{
  "n_layer": 12,
  "activation": "relu",
  "norm_eps": 1e-06,
  "attn_scale": 0.125,
  "bias": "all",
  "extras": ["capped logits"],
  "init": "normal",
  "lr_mult_down": 0.7,
  "schedule": "wsd",
  "batch_tokens": 65536,
  "doc_mask": true,
  "steps": 7177
}
MLP neurons of a small language model. Each row is named by its layer, matrix (up: input weights) and neuron, and shows model dimensions 160-255. Each number is 500 + 40 x the weight over its row's rms, rounded and kept within 0 to 999. Numbers have three digits each.
After each neuron's rows, "fires on" lists the tokens most often at its 100 highest values on Wikipedia text that the model never trained on; "fires after" lists the tokens most often just before its 100 highest values on Wikipedia text that the model never trained on.

L3.up242:432568505450567566535506479514469525535492461532503470483473481565542486498493469556500447569561523440442496546529423466479474559498505491468481495538456457487539480548561522531486560433471497523535442454550537459437467422517484507539422500499548474446504482469468490461479461503457518479
fires on: "e", "arm", "ide", "i", "o"
fires after: " sp", " f", " v", " w", " inst"

L3.up868:533512442549396482507498497470509468491514497507458538526508455454537478514534510537550528460539439525470484549519440600504545568519489478544479520411465444466524484545576539479518514552459541499534519424489430556511510442560500509500505502544533524485516449508465557540487499536502498491
fires on: "t", "-", "ov", "int", "vers"
fires after: " n", " co", " re", " O", " Re", " En"

L3.up280:476451506517467538568426496546484478501482496529476548428462508480516466525549518523469523535518572416506488483495436504454533534516502468569486464501561463628464475536564563544494470521480428433558516523424528464528509406544499455453520484501483477462505489486500461447467540509434471457
fires on: "ull", "o", "un", "eb", "w", "op"
fires after: " f", " F", " E", " bas", "f"

L3.up1832:468435471526527517496505479519471533451485519483547526484537497407476527505476473435573475484532552440505449491528482566504436469563472489524559464513476543435462559435547483543487486557486543511511504510430504489469503493479427410538514547539574485471496471522492485515412456524584540453
fires on: "T", "s", "e", "M", "W"
fires after: " (", " \"", "\n"

L3.up228:519489561415524497556469503526468536527480510484466498472504415471542527507543570480453506450508524437454464537508543481503477457537474471488480526524497459409401471520466416490436507487545513478471439518513531542547536498497563475455528509522511480488532544473541513497439598511572441564
fires on: "x", "ven", "ason", " 200"
fires after: " se", " Se", " t", "e", " o", "/"

L3.up1091:463490460506483452495497473537437534508513524451538497497492477468502447455537506588492457533468544534514496442453510493524548506493498501564458548417473541528508482493403481473530393503454507486501499428416538532561566472470488516509445522547539582518489439481617428482400455478477475488
fires on: "anc", "oll", "ock", "ow", "ey", "orn"
fires after: " C", " c", " h", "c"

L5.up10:473565453525534526464511537524511450505542535543501495592532551453516440516492551540528528530462471483507483509493551563505388453457493496547452493521481501485489484459502519537468446487521476501455431552536520480510444442499515520432484455450499443555479454409461510509513525556488444612
fires on: " |", "ud", "am", "U", "urg", " "
fires after: " ", " B", " H", "d", " R", " M"

L3.up1496:525495484514494511472495565538570519463475573514418546445484474462564508504505563523449518523493517526514562518466444468498444534481458460572488492504513466437489516508475464456456494537447518525436527529530509461455501416551542535518539456562505513501503516513456517529479523532493498506
fires on: " of", "p", "ot", "ud", "ap", "et"
fires after: " b", " B", " one", "ri", " tri", " d"

L5.up1418:502486499503498509476480578455460469575498463404469521462491512513482493421528509491480539499501497534523457490505475458493465501501530485517490401573557503543539518546520461439500539514515563501497529556540524460439461510508526535487484397494504592569522549558455539476432580474437486488
fires on: " |", " 6", " 3", "th"
fires after: " |", "6", " 6", "0", "2"

L3.up629:509491457499482519520499532535480525517457531508513506537474496431451402429530506521505498469502497499530477474489569481476524482466532488544446441548518403512498536470488548498537521439521482511482507501471400439468452434519494522497544466438484415502527457506481450499472538441540527502
fires on: "ant", "es", "fl", " She", "'s", " own"
fires after: " in", " S", "f", " women"

L5.up1230:573537491492460567467437505497533491450440552503531468502574554550488451505524506479523456452555538436471428468464549467494522577515510448525508508520525527534533466488513496451542543562456451503498490532433502437443443455534522524462394474490509516505487473488478414455505473511459510520
fires on: "y", "al", "l", "earch", " such", "erv"
fires after: "en", "s", " res", "res", "v", "ed"

L3.up802:525488485468434461509461513526491499501549552534427541453561448494514512493530514401545540560533595503453524404548502569532462506520496540469502523497519492555493492493486437471472501471504497496496484474493487530450524537541519507453470513524593434476557505508556457454444508460485549524
fires on: "at", " opp", "er", "ater"
fires after: " n", " m", " N", " M", " T"

L3.up1294:474459535522422566488486460554505501539456475455540447474480474502542501509476494535471539570453478483456494435467544481459497557491521435504495467526495544509484409419534548527477485454524503470545559533457405538512522512478449545521523529555532547485567535508464552505461462527528491572
fires on: "il", "p", "in", "ild", "of"
fires after: " ra", " Tra", " ro", "ra", " tra", " W"

L5.up307:523492520487468465520474441525473521513480515503467515478587484482512548488489466460499443484502574496514483541561497537483491543486511526484517551499510495482520484489541456420516560504481516475472460488407515517476494470597507493486456526523476531537482464533446435512441532453493498458
fires on: "er", "ater", "ing", "m"
fires after: " m", "z", " T", "am", " t", "u"

L5.up1038:493500525464538368436534474414434504514532422462503529507497433511426444485596495523448560508424458502538550543480489528563514503490490479526546584512441546542495485486529491513512479557536462511449476463525564497598476496463471482518544571485512548548460534502545500464443469542478491472
fires on: "s", "st", ",", "l", "f", "let"
fires after: "th", "che", " Nor", " Che", "st", " E"

L8.up1664:463547576466469474547478558425514533529431509425539493527460447523435514409539572494549518470464447498527519542491483565513500520429507497500536471454502528491565544503500528483565475531558468518538488465530442514422543517467490556480510502495548482514529518537542534483396528526475461423
fires on: " |", " 3", "ar", "3"
fires after: " |", " 0", " 3", "0", "3", " 2"

L3.up1917:513432488538469512464473507543473464464486475450455554519448593493471541502534519457503528500561527509515509454529497465500456523520587565460527446525572513545511511403478567501474575543494518487503518488474469520503470506462422490495439473474513456457499504559571503524461442505522518482
fires on: "z", "az", "it", "and", "ient", "ier"
fires after: " R", " A", " gu", " sc", "P"

L3.up1801:567517462440533523515503509500509526425592532572548516536392511503503484443514497439563469477471499480533571493460446450451525450492533420512417483453448554460516536554506442508499450486481552575552485588396536391430523503508495501505488439512505494546483552474471481494510516501467459483
fires on: "uk", "ak", "ival", "por", "uch"
fires after: " D", " B", "b", " Cor", "est", " dep"

L3.up1818:482448536498416511567438418465428464536434451492550512457463503554534524566457474570517499470527565471546472469403514542547517520482498485486482472501460545498492537535514474558445512459450564470473504442528498492449461419461451589478486548506472482573531528471495577582417454473411427520
fires on: "e", "ar", "ep", "ody", "eter"
fires after: " P", " K", " J", "T", " Ch"

L3.up1372:529460488476549515453478491485500492502472512513598503508488504545477460527468459506435516448521476529379457528516513537473520515527555503497465487460494529520503522504458452428469442494449556470491438520497404495500509462493533606475447495464478470497503496495488484428433468431568454512
fires on: "anc", "ann", "on", "y", "ov", "ix"
fires after: " C", " ch", " c", " Ch", "C", " cl"

L3.up27:488474551600494503517479545493438553462491506519453493543472489478449432520446504545476508526461504565533506472481514480551471546565450522563508518462520530457457495558492498507548557553535460483489471495485492453575507482557539505536495491474500497517494491514447504454507481478500449440
fires on: "ro", " e", " •", "n", "[", "c"
fires after: " \"", " (", " imp", "-", ";", " |"

L5.up1470:545526521497451544503496544425478507475496472511508529510460509484501508531532496508519550472556445470561566520558522525581509487541499521500487580443519449478431510435528524550543505528466557486533489466618505525486444494555456527525556446461510442457531478494495485485423500392552551500
fires on: "z", "t", "s", "f", "ch", "v"
fires after: "ra", "ro", " Pro", "y", " o", " pro"

L3.up114:491383494518500526566518516498518529509478487567563463532556561506537456459544415505528559506517447470494499540529413570496483463543501570446526523530517481485503398469470483480543413502451498479572459516439537508481490552463539593535526532516535522513507498485630453520528516642524510512
fires on: "ic", " ord", "et"
fires after: " S", " s", " Ch", " |", " l", "S"

L3.up215:522516486489491511504526530459545424470574619496509507470554586479484489567507478555456487430521556523371519434476515471493565557504435512570475476504528513450502487479468495473516533521416425478516404499452478524491463492543484519543497476519533512504442488456456493538532474542479490471
fires on: "u", " 18", "ou", "ig", "ic", "ut"
fires after: " R", " Br", " r", "R", " v", " in"

L3.up1845:499447494533412455561506490480459536569449423466554464479456501592517562470493512521497511544587488471475452558503497474478532564487465497479429528452603473504472482439466507455501494446503562411531496430539503483481446494468501563510510521553520586421538565529473524499490496530557480523
fires on: "e", "h", "ic", "ing", "an", "k"
fires after: " G", " Ch", "D", "S", "T", "G"

L3.up1301:486460396493456511492557488479512480530507551481588553426559499463542500482551572513563568512524534499513437565542479514538469450504463515468484512424524491543486554451496434525510522469497506521520523542558508568496569503503475472539565540488430398487563461503497541529468514468463461504
fires on: "h", "ol", "l", "c", "a"
fires after: " \"", " (", " B", " re"

L5.up1595:440531528511511573554515557544554511514444449532576492474464523518465444509520476479525498538495494442514430552511552548487527509552456528474481489521551529605501471504559471479475544514532503538547521534493494488558485433574577512468475528485500468566538491531501459486501510503517474443
fires on: "at", "iv", "ay", "and", "ig"
fires after: " s", " d", " w", " W", " D"

L3.up680:475464491533457523471487518533545407498491542501415529432473477501521521607453461527499493527542552493472492495505418510535492571526487491569520508555475511488457528419512486488475542397498504452508498575537511519462455532537455552389566502525480518525444510548520513454531523484507501521
fires on: "en", "el", "er", "in", "land", "h"
fires after: " V", " v", " N", "e", " Pr", " M"

L5.up641:454485503555485567528507469536535572528475554461494486512508560461534455498453570538525482501484498536495529523473592537491451414505489467453523500492498498458516484508477494457491535487495490450546499533477562546480516388503383520461556512549521488478484479486485482419569520521499517444
fires on: " |", " ", "\n"
fires after: " |", " ", " 0", ";"

L3.up847:475595537479452446469500473475522513484506426498494491474500462435527530447549471516485536491469504465508443509543455449555492509559514471469507448552497524453575397553545550495524555564456558515457547457480483473429511497575525486576494479517494558520435485514456477487507480579529525519
fires on: " |", "-", "2", "op", "3"
fires after: "6", "7", "4", "3", "2", "9"

L5.up39:514488511509501531448452451457488466458499470442530534438587492486524430501529489479541493543459522444489519475535468481525504551547558529470471528523548539535461459536570544557495542557402506395410510424453439587475490509457534488480541448479516485506509508469528529466457563483423582559
fires on: "-", "b", "f", " |", ":", "w"
fires after: "\n", " a", " Hol", " A"

L3.up424:496454541547434467546478533485547490527526461525481529467515526480558467495513454557425481465552565433476506526467525538415514546459544448481459556572474507455511486477498519448508459504461503496490566434484475555501474488399483488504467441506570498527435425476473509534503527444504481568
fires on: "-", "t", "it", "p", "w"
fires after: " E", " co", " Mon", " O", " e", " C"

L3.up465:520472513525474550535446468503494523425563498573434546482576426519541468500446561488529516503531511541572522504525510549551565526435548458544492556500522564550477484461443510532494498462490525462490510422512452450560523465530520557476513459504444543491443554476464504430459451495473473511
fires on: "ess", "e", "chn", "on", "en", "es"
fires after: " G", " Y", " Te", "G", " F", " Ne"

L3.up16:496450531503525463437529414518543511567480513470457489517441548476525487471529499489468551513448427534487482501492545484471577524472555435557504498466430489479502517460434451488527462481545587560494543465490459489376462411422410523480473502575482472528467524461446522490546507503566478539
fires on: "om", "ar", "al", "ing", "ess", "in"
fires after: "ri", "it", "c", "anc", " acc", "ust"

L3.up1209:485536551498504558449478531511534576508517519508473527423541452581526560609501473494470528494521560533453525480561471511501520448510524468513452520575491573531503473478490526515495515473520538499469572479512536522440526479488450406493479508452497462494530472489474513575471512579540515421
fires on: "er", "ack", "ers", "ia"
fires after: " p", " ", " V", " l", " sup", " d"

L3.up1600:548599483564511453562542546569478539547473489483513535506521515490499567504509512427448506469474472524491532495527568497459513468510428515394471474509484430450428458490529469450551521432429527513433490470459560500472433503514511479534532546538480525576404546499524531539498460468480557519
fires on: "w", "ro", "r", "h"
fires after: " T", " t", " int", " d", " v"

L3.up1907:469495464445486455564478479498577487472512505474467545479464478494585502557451532515506517493446485522445455534480535473489520400518560502459522452504559524452525494529501520454467490455470515403526504481507519557501548551526415599463566504549519524504508540525514461482480503553480593525
fires on: " of", " larg", " long", " small", " la", " Comm"
fires after: " the", " House", " group", "ation"

L5.up1458:475445514470488508544520521528500478559593510466451485398494453546448477516503507561522509546463553530523498505459564494525472466447436459524450446491468495524521465453472465518457490491523550557539475543470490529495418488521481455501488428480491494491519548557491456514482534434526585534
fires on: " |", " 0", " 4", " 3", " 7"
fires after: " |", " 4", " 5"

L3.up988:524507466454459500527550523485463525491521496489479500517585573489485485476521440541493423506496533499547519482525513503547473478480460462566459512522526421438503484509443523546479494539496586568495523494485496498507607451480551526533518535499529528613557544420513399506515515453477535523
fires on: "\n", "ith"
fires after: " |", "|---|---|", " Sm"

L5.up1830:504466533516487511476510482507446520499574502528503434520514453520527421460491462514506546458543508474465557550515502497527451537483546482494448549452520547482532466516510462533535487502554502503506563416580498551461550554455433506551525471386434473519446452456507471484461444573421440454
fires on: "al", ".", "ir", "u", "U"
fires after: " H", " D", " h", " Fl", " p", "H"

L3.up132:604453435504480588464443500469473498503493524522560481598497559556521475513595471532544466553481451519580437516495507560569479485454459522443538541509494451468496445492471509478571602501470554415495456470529533497538461518485497527467467534470601533526533505500520480480502484490571474515
fires on: "ation", "am", "m", "e", "ig", "al"
fires after: " R", " St", "R", " Pre", " Br"

L5.up1185:429556473423480507478557518459481458474601507545497505476507489535457433511471493481498469412492536514539568529485363582560498532474503483516498495522574519510431541554505571453460515569564447479556484466506516516470543475470468541440524497539515530508530553485509526497527440552472534542
fires on: "ur", "r", "m", "ir", "n", "ch"
fires after: "os", "a", "og", "um", "ra", "ig"

L5.up1531:511554487490505487456524544480526505500504535548565521480543496493511502493426493468493583455451463460527538494428518504536473522468548479507502442523514547511539489442501545505571518492427441534528449492373524470454482524472508503513526544497450499559459489543503539401498394507483452515
fires on: " e", "oc", "anc", "est", "E", "und"
fires after: " v", " f", " and", " gu", " C", " c"

L3.up1707:493490508472532512544497490502590488444476551437480511509505504520538459483453511433499504450566492460506500435549499569511487525551485527474508537442561529417553483447517466555541485502480495559563481483455482420549528456520463547493426502461496512527523513532444522441428449527484482502
fires on: "e", " He", "Th", "h", "He"
fires after: "\n", " (", " F", ".", " f", " Y"

L5.up601:468440483513601550475499515548407519543509464514517514521573541568447461512487502547516463497489516480489470410516523512473462468477502509504553490496477495573527456486481395470472487555465592525504533538536501521475499524465506479526481476526440537499462497552507498488517543416494529525
fires on: " |", " P", "et", " V", " Go", " S"
fires after: " |", " S"

L3.up1577:417528457502488544482498489474464529571465455518516475543535470540405488539534565483452468505458542526479503488580512512508479476496553538513555544512521573507481440352459492519444530524415532537542415481517465497519454468511484499519521490565482534443485548556506462575513550544490520525
fires on: "en", "h", "ug", "ou", "ov"
fires after: " s", " S", "S", " D", "D", " |"

L3.up471:496563462491511544512499502512512489503510574503566475428467508537524613470555435453494485476553543482513446505488539509550540522546491547512547457389500552452461568471551499507534546495469550504558474457520510504458522594538531510482497566480530456447539543523532524555474528580470515473
fires on: "f", "re", "et", "ce", "h", "k"
fires after: "-", " sur", " U", " ", " ex", "\\"

L3.up192:496527536382498478479495489544540508563483485500524464445422487511565510538491446469531514447513590515511490469480489573516508500542513460575536487485506518512563512508451501462510429482453480487527551514398500489449515512481487532572557484512523502534502459503469545522495487439453469455
fires on: "e", "op", "oc", "em", "ite"
fires after: " f", " C", " c", "p", "P"

L3.up903:479542490401507588486545466513560461485442562504532529544516497463544476547551566510445513425583505544522523473499471522467506473564519517512514544467564540509450533504578543509523551446537505568465516533524522603422492483470448501491519438574460481526597452482437492535545501506491545532
fires on: "er", "qu", "ar", "ast", "very", "o"
fires after: " p", " T", " s", " t", " sup", " "

L3.up1862:470500460473524501478558503481480530466610488558555479533428475515454546442484519518509580506465523461472551450494483512489506524540523550518471511540559441518481473489558417426473519454466456521495504435448475470515472531475466471442500488500445458494489515436540492470548493452467459536
fires on: "ang", "it", "O", "ig", "ong", "i"
fires after: " H", " h", " ch", " Ch", "B", " K"

L3.up177:414495473483436529416512472478493579514598534415470496503504438511481566474539427504528399486515512440533532477530572448474512498523505586517473505549516466505494487443565505555542528544503501471485442516481556444465448516493524454506471548484521429520466440462532445472493571537582505500
fires on: "ict", "ubl", "ican", "i"
fires after: " Rep", "ubl", " V", " v", " p"

L3.up1241:523507510504522477532448489533508440520419552517496538493522468529531517498522533465446443497491542422464508474485477545498515471517591534516512511485522483558480485555443482539514520565471525514547498532527458595549408487488458466528496470544480444557508481497519545472447548469484451501
fires on: "w", "un", "ight", "t", "ill"
fires after: " f", " n", " a", " an", "-"

L5.up303:485510499471454492514492512514479486548522528500530479474516506536448489489558518474543511519520485466486481476556433552431501519440517514594448576505441530495533441458542570515575526521501577420478459487607506529446569479453533535540539443534525502498491543533499503551558430550501474536
fires on: "s", "is", "se", "d", "c"
fires after: " The", "h", "The", " wh", " It", "ur"

L3.up631:511485420521438450461573482501538517497460441505519471540493526377487530474474520516478499484528508599523506484525450485492476459510600468515495555513569562503492390456489521547500515493500476466474473505499429454463485453496449489570522470512531450497502453486538472487523473565563542421
fires on: "h", "w", "s", "uk", "ou", "c"
fires after: " O", " D", " G", "D", " P", " M"

L3.up496:523505505546460505450452415546530520494489494465535488498521448476463519547601485578476491493570528431545431582504487509431480514527458512510514521556472512450493535476516486473543523484444524503567480469517494480442448572443504537492520553488492565497502478499446453540511526475436522569
fires on: "ir", "om", "view", "at", "n", "or"
fires after: " s", " S", " re", " (", " l"

L3.up950:473435546490522529558491585482498562500541514526523489432563439526422437523569514482498490485490555516428476414478546518492525471441501514479456481580521472492543494553491420538490533517534536521479525530525450506546523603472443496511521475513438572473529493501510560495466478483437502519
fires on: " |", " Go", " "
fires after: " |", "s", " %", "als", " Date"

L3.up476:476386535518566560441592469502583506503476543498501541471633434522433509565500447523462469468524535497525471508501571457478472578472447501529537531507480512504510545507478449486508473525505545546504516440506461512441571471499500502513538528508405460558481542493559512480541463439465469483
fires on: "ater", "aster", "ive", " inv", "er", "ore"
fires after: " m", " M", "m", " act", " was"

L3.up1035:494449536484509544510540595517528517533504504439525544526468512574551479456590493516507521480548445521454473584457451510517568463536518522469477530421466522423518490533447511531545468457458563451538512549520493500500560448520417547495515538581518475526540539535402471478425536512439563493
fires on: "red", "f", "ol", "od", "ie", "e"
fires after: " p", " st", " \"", " s", "-", " ("

L3.up1311:473509475524534505522437542426431461496523478509481507473507441466507509554444506503464506508521460538499553483585455573454435519515481419493471387569451499500587453476454455471458587499408551544547501498523512483497488504543457455589521451482520494524458405484569544494421474454403551516
fires on: "ord", "ult", "u", "b", "amp", "od"
fires after: " M", " w", " m", " re", "M", " H"

L3.up981:510569500490518513533431550467496474444539511472554554494488468541455465516482508476493522517450492469436510512495450563503509495463451489470449524458433409551465480471470452435532526453515522502562469437489539498463485521553501450476560503447515437425546519521457517556551534499548581555
fires on: "w", " high", "z", "ri", " gu", "op"
fires after: " A", " a", " t", " T", " E", " the"

L5.up1687:490524579489466482585494474529525531534491491481504586510468458490487448448490465476433534559455499508540467475491508517519486530503443476484499507466555475466468513485446488519452496473560537548537503476461417526400539473562492546542539504523464548556579602467456523535527528483436512523
fires on: "\n", " is"
fires after: "\n", " =", ")", " ===", "==="

L3.up1138:536438425488525581536462615494526460577508449483444488488486506467579434462478535512455563493522465464501453459568521455595512481560497486461532519474484481521467603527517496538558487494492531492473472472500427505535515494560485543585541529449514520512576461477469485552500457543502458537
fires on: " including", "al", "ant", "ir", " as", "uch"
fires after: " B", " S", " such", "s,", ",", " A"

L3.up703:553376534523486516470559497483587487521413555528558445467488513459468496534550544519563457484560465544485486439431489525439524486521480472582461508469524495454520561529438485525470545517544490488450549449498417485438506497452543553528453539517476554538476532454480471479470494474539455479
fires on: "ot", "os", "pt", "x", "ce", "ay"
fires after: " o", " p", " ph", " c"

L3.up1494:582530466420538520459448465511513475492569509508482550457529578524537491525456539553468443502435534538464482478587504527435436437446522484515538501526497466504529467446566556485508528503498584476483550483444533394443494494435524480484472428487491472538597462511487476482489489480479515593
fires on: " |", ";", " ", " Total"
fires after: " |", " ", " 0", "H", "S"

L3.up477:491573461515465498448454500513407478538520471529543499515498438550484467472480484474483476517455485424565444571438490515512509501496538550505430499498489503496541536457521515427519459449502520528500496524488414453499484490471518468512483489485493509471449523581491524476465418527458495545
fires on: "os", "l", "r", "ro", "ect", "ict"
fires after: " comp", "p", " int", " p", "C", "P"

L3.up33:504474488422530528526440563542489509486473554470481508418485549456533521514537539510490523473523485500499519493514465508515520535568493534485516518484553497516447471526571441503474468532540537485467539521504506475421494565471441477496516512541460517556561480470511535560469445500527500495
fires on: "w", "e", "b", "p", "t", "h"
fires after: " (", " \"", "-", " '", " "

L3.up1803:519458506532504485539514548481516506501443467462452486451453482540454523490543437558478608538568448451453450534451543460471547524517486528508472484459514498531493420513511563489512468489506468482473451502538488509457483445521516425481449457481490528510470502490489423533431495438528518473
fires on: "y", " y", "red", "ance", "all", "ild"
fires after: " w", " D", "d", " W", " d", "ut"

L3.up606:499435474473528507543484539570526434529467438470438478494533495510495500553479549581442483490528487550478433512494488473529489487528467471497565521535562533486506492510518439527460475493498501537473537438461504584555484532481454535549557514508485440456508492550462480555409529477469475453
fires on: "ant", "ir", "et", "is", "ub"
fires after: " S", " s", "S", "s"

L3.up29:463413534431534508524508424514465533550512482503453509488501511503440478521546458457519491534500483536504555551474579583455497538448510518520519480518545471515512487464493504439519480503437526517514486515527485472534516511562524536468493494616496495489545590450461493496487484521429474564
fires on: "\n", "it", " in", "out", ","
fires after: "\n", " =", "ol", "urn"

L3.up1585:479516437506567492465457453475460471527522567538497402403480505475492588518464517557531445480445569494518513516501522493479515480493479449542488476452476496545527428476512538458495567500520547545471463538511495505578521502476519497510532420376528504519575520531501521460459555478508491529
fires on: " |", " "
fires after: " ", " 0", " |"

L3.up35:453452444479512510496535503520472502508500551478529545517523455590464487491527495546584519494482553545507558543562500472538567537524573465532514478470522478518605464486480462416584434529515510449531459480493469459552520510577500465544482484513506491475445547511483460477533517525482548505
fires on: "at", "r", "ar", "ag", " Lab"
fires after: "f", " F", "h", " W", " H", "ous"

L5.up928:478459539511534496444562498489476541550503500517539508481529585510503467479514557494435551537506441477466439446524488486478518420484564513553517513525537496524454519429482518479548451447480575492532469504488474563429559508594496509507430464527508510532502437434544501470405470460551448521
fires on: "ust", "ill", "anc", "oll", "ell", "r"
fires after: " c", " b", " C", " m"

L3.up1893:542515548509518492517465554473463446507501533485473501498489425483519430485541469509441490502449554553539557504498510528458513550486473503486578551479450509483509475535583487469442483470534461490507537515540586525483495582464430495464398512427486575517469480523486523476545486513511519496
fires on: "el", "ver", "work", "et", "ly", "ed"
fires after: " N", " ne", "ann", "et", "n", " n"

L3.up1646:518513482556537441497504571573427384508529550413578554468454494473470495496495517507481582501417462480520558534488463481541505459523524449563462521457518503469428499458456436502512565478551473520456573476529450528496499500499513515459540462488463572490456458480459533491458413466488558527
fires on: "ion", "st", "w", "res", "S", "let"
fires after: " E", "th", "in", "n", "g", "c"

L3.up1614:493550459441535497568450527496470509470496610453511518482498496459517473570512488494506521539473542438569482537491447433493469434521463453467501600509462480421471611451523508516473500515418474475545520520519581557471434483482516460499515546554488507475600438563477526545540524577507456493
fires on: "m", "b", "h", "f", "ch", "c"
fires after: " (", " \"", " ex", " re", "-"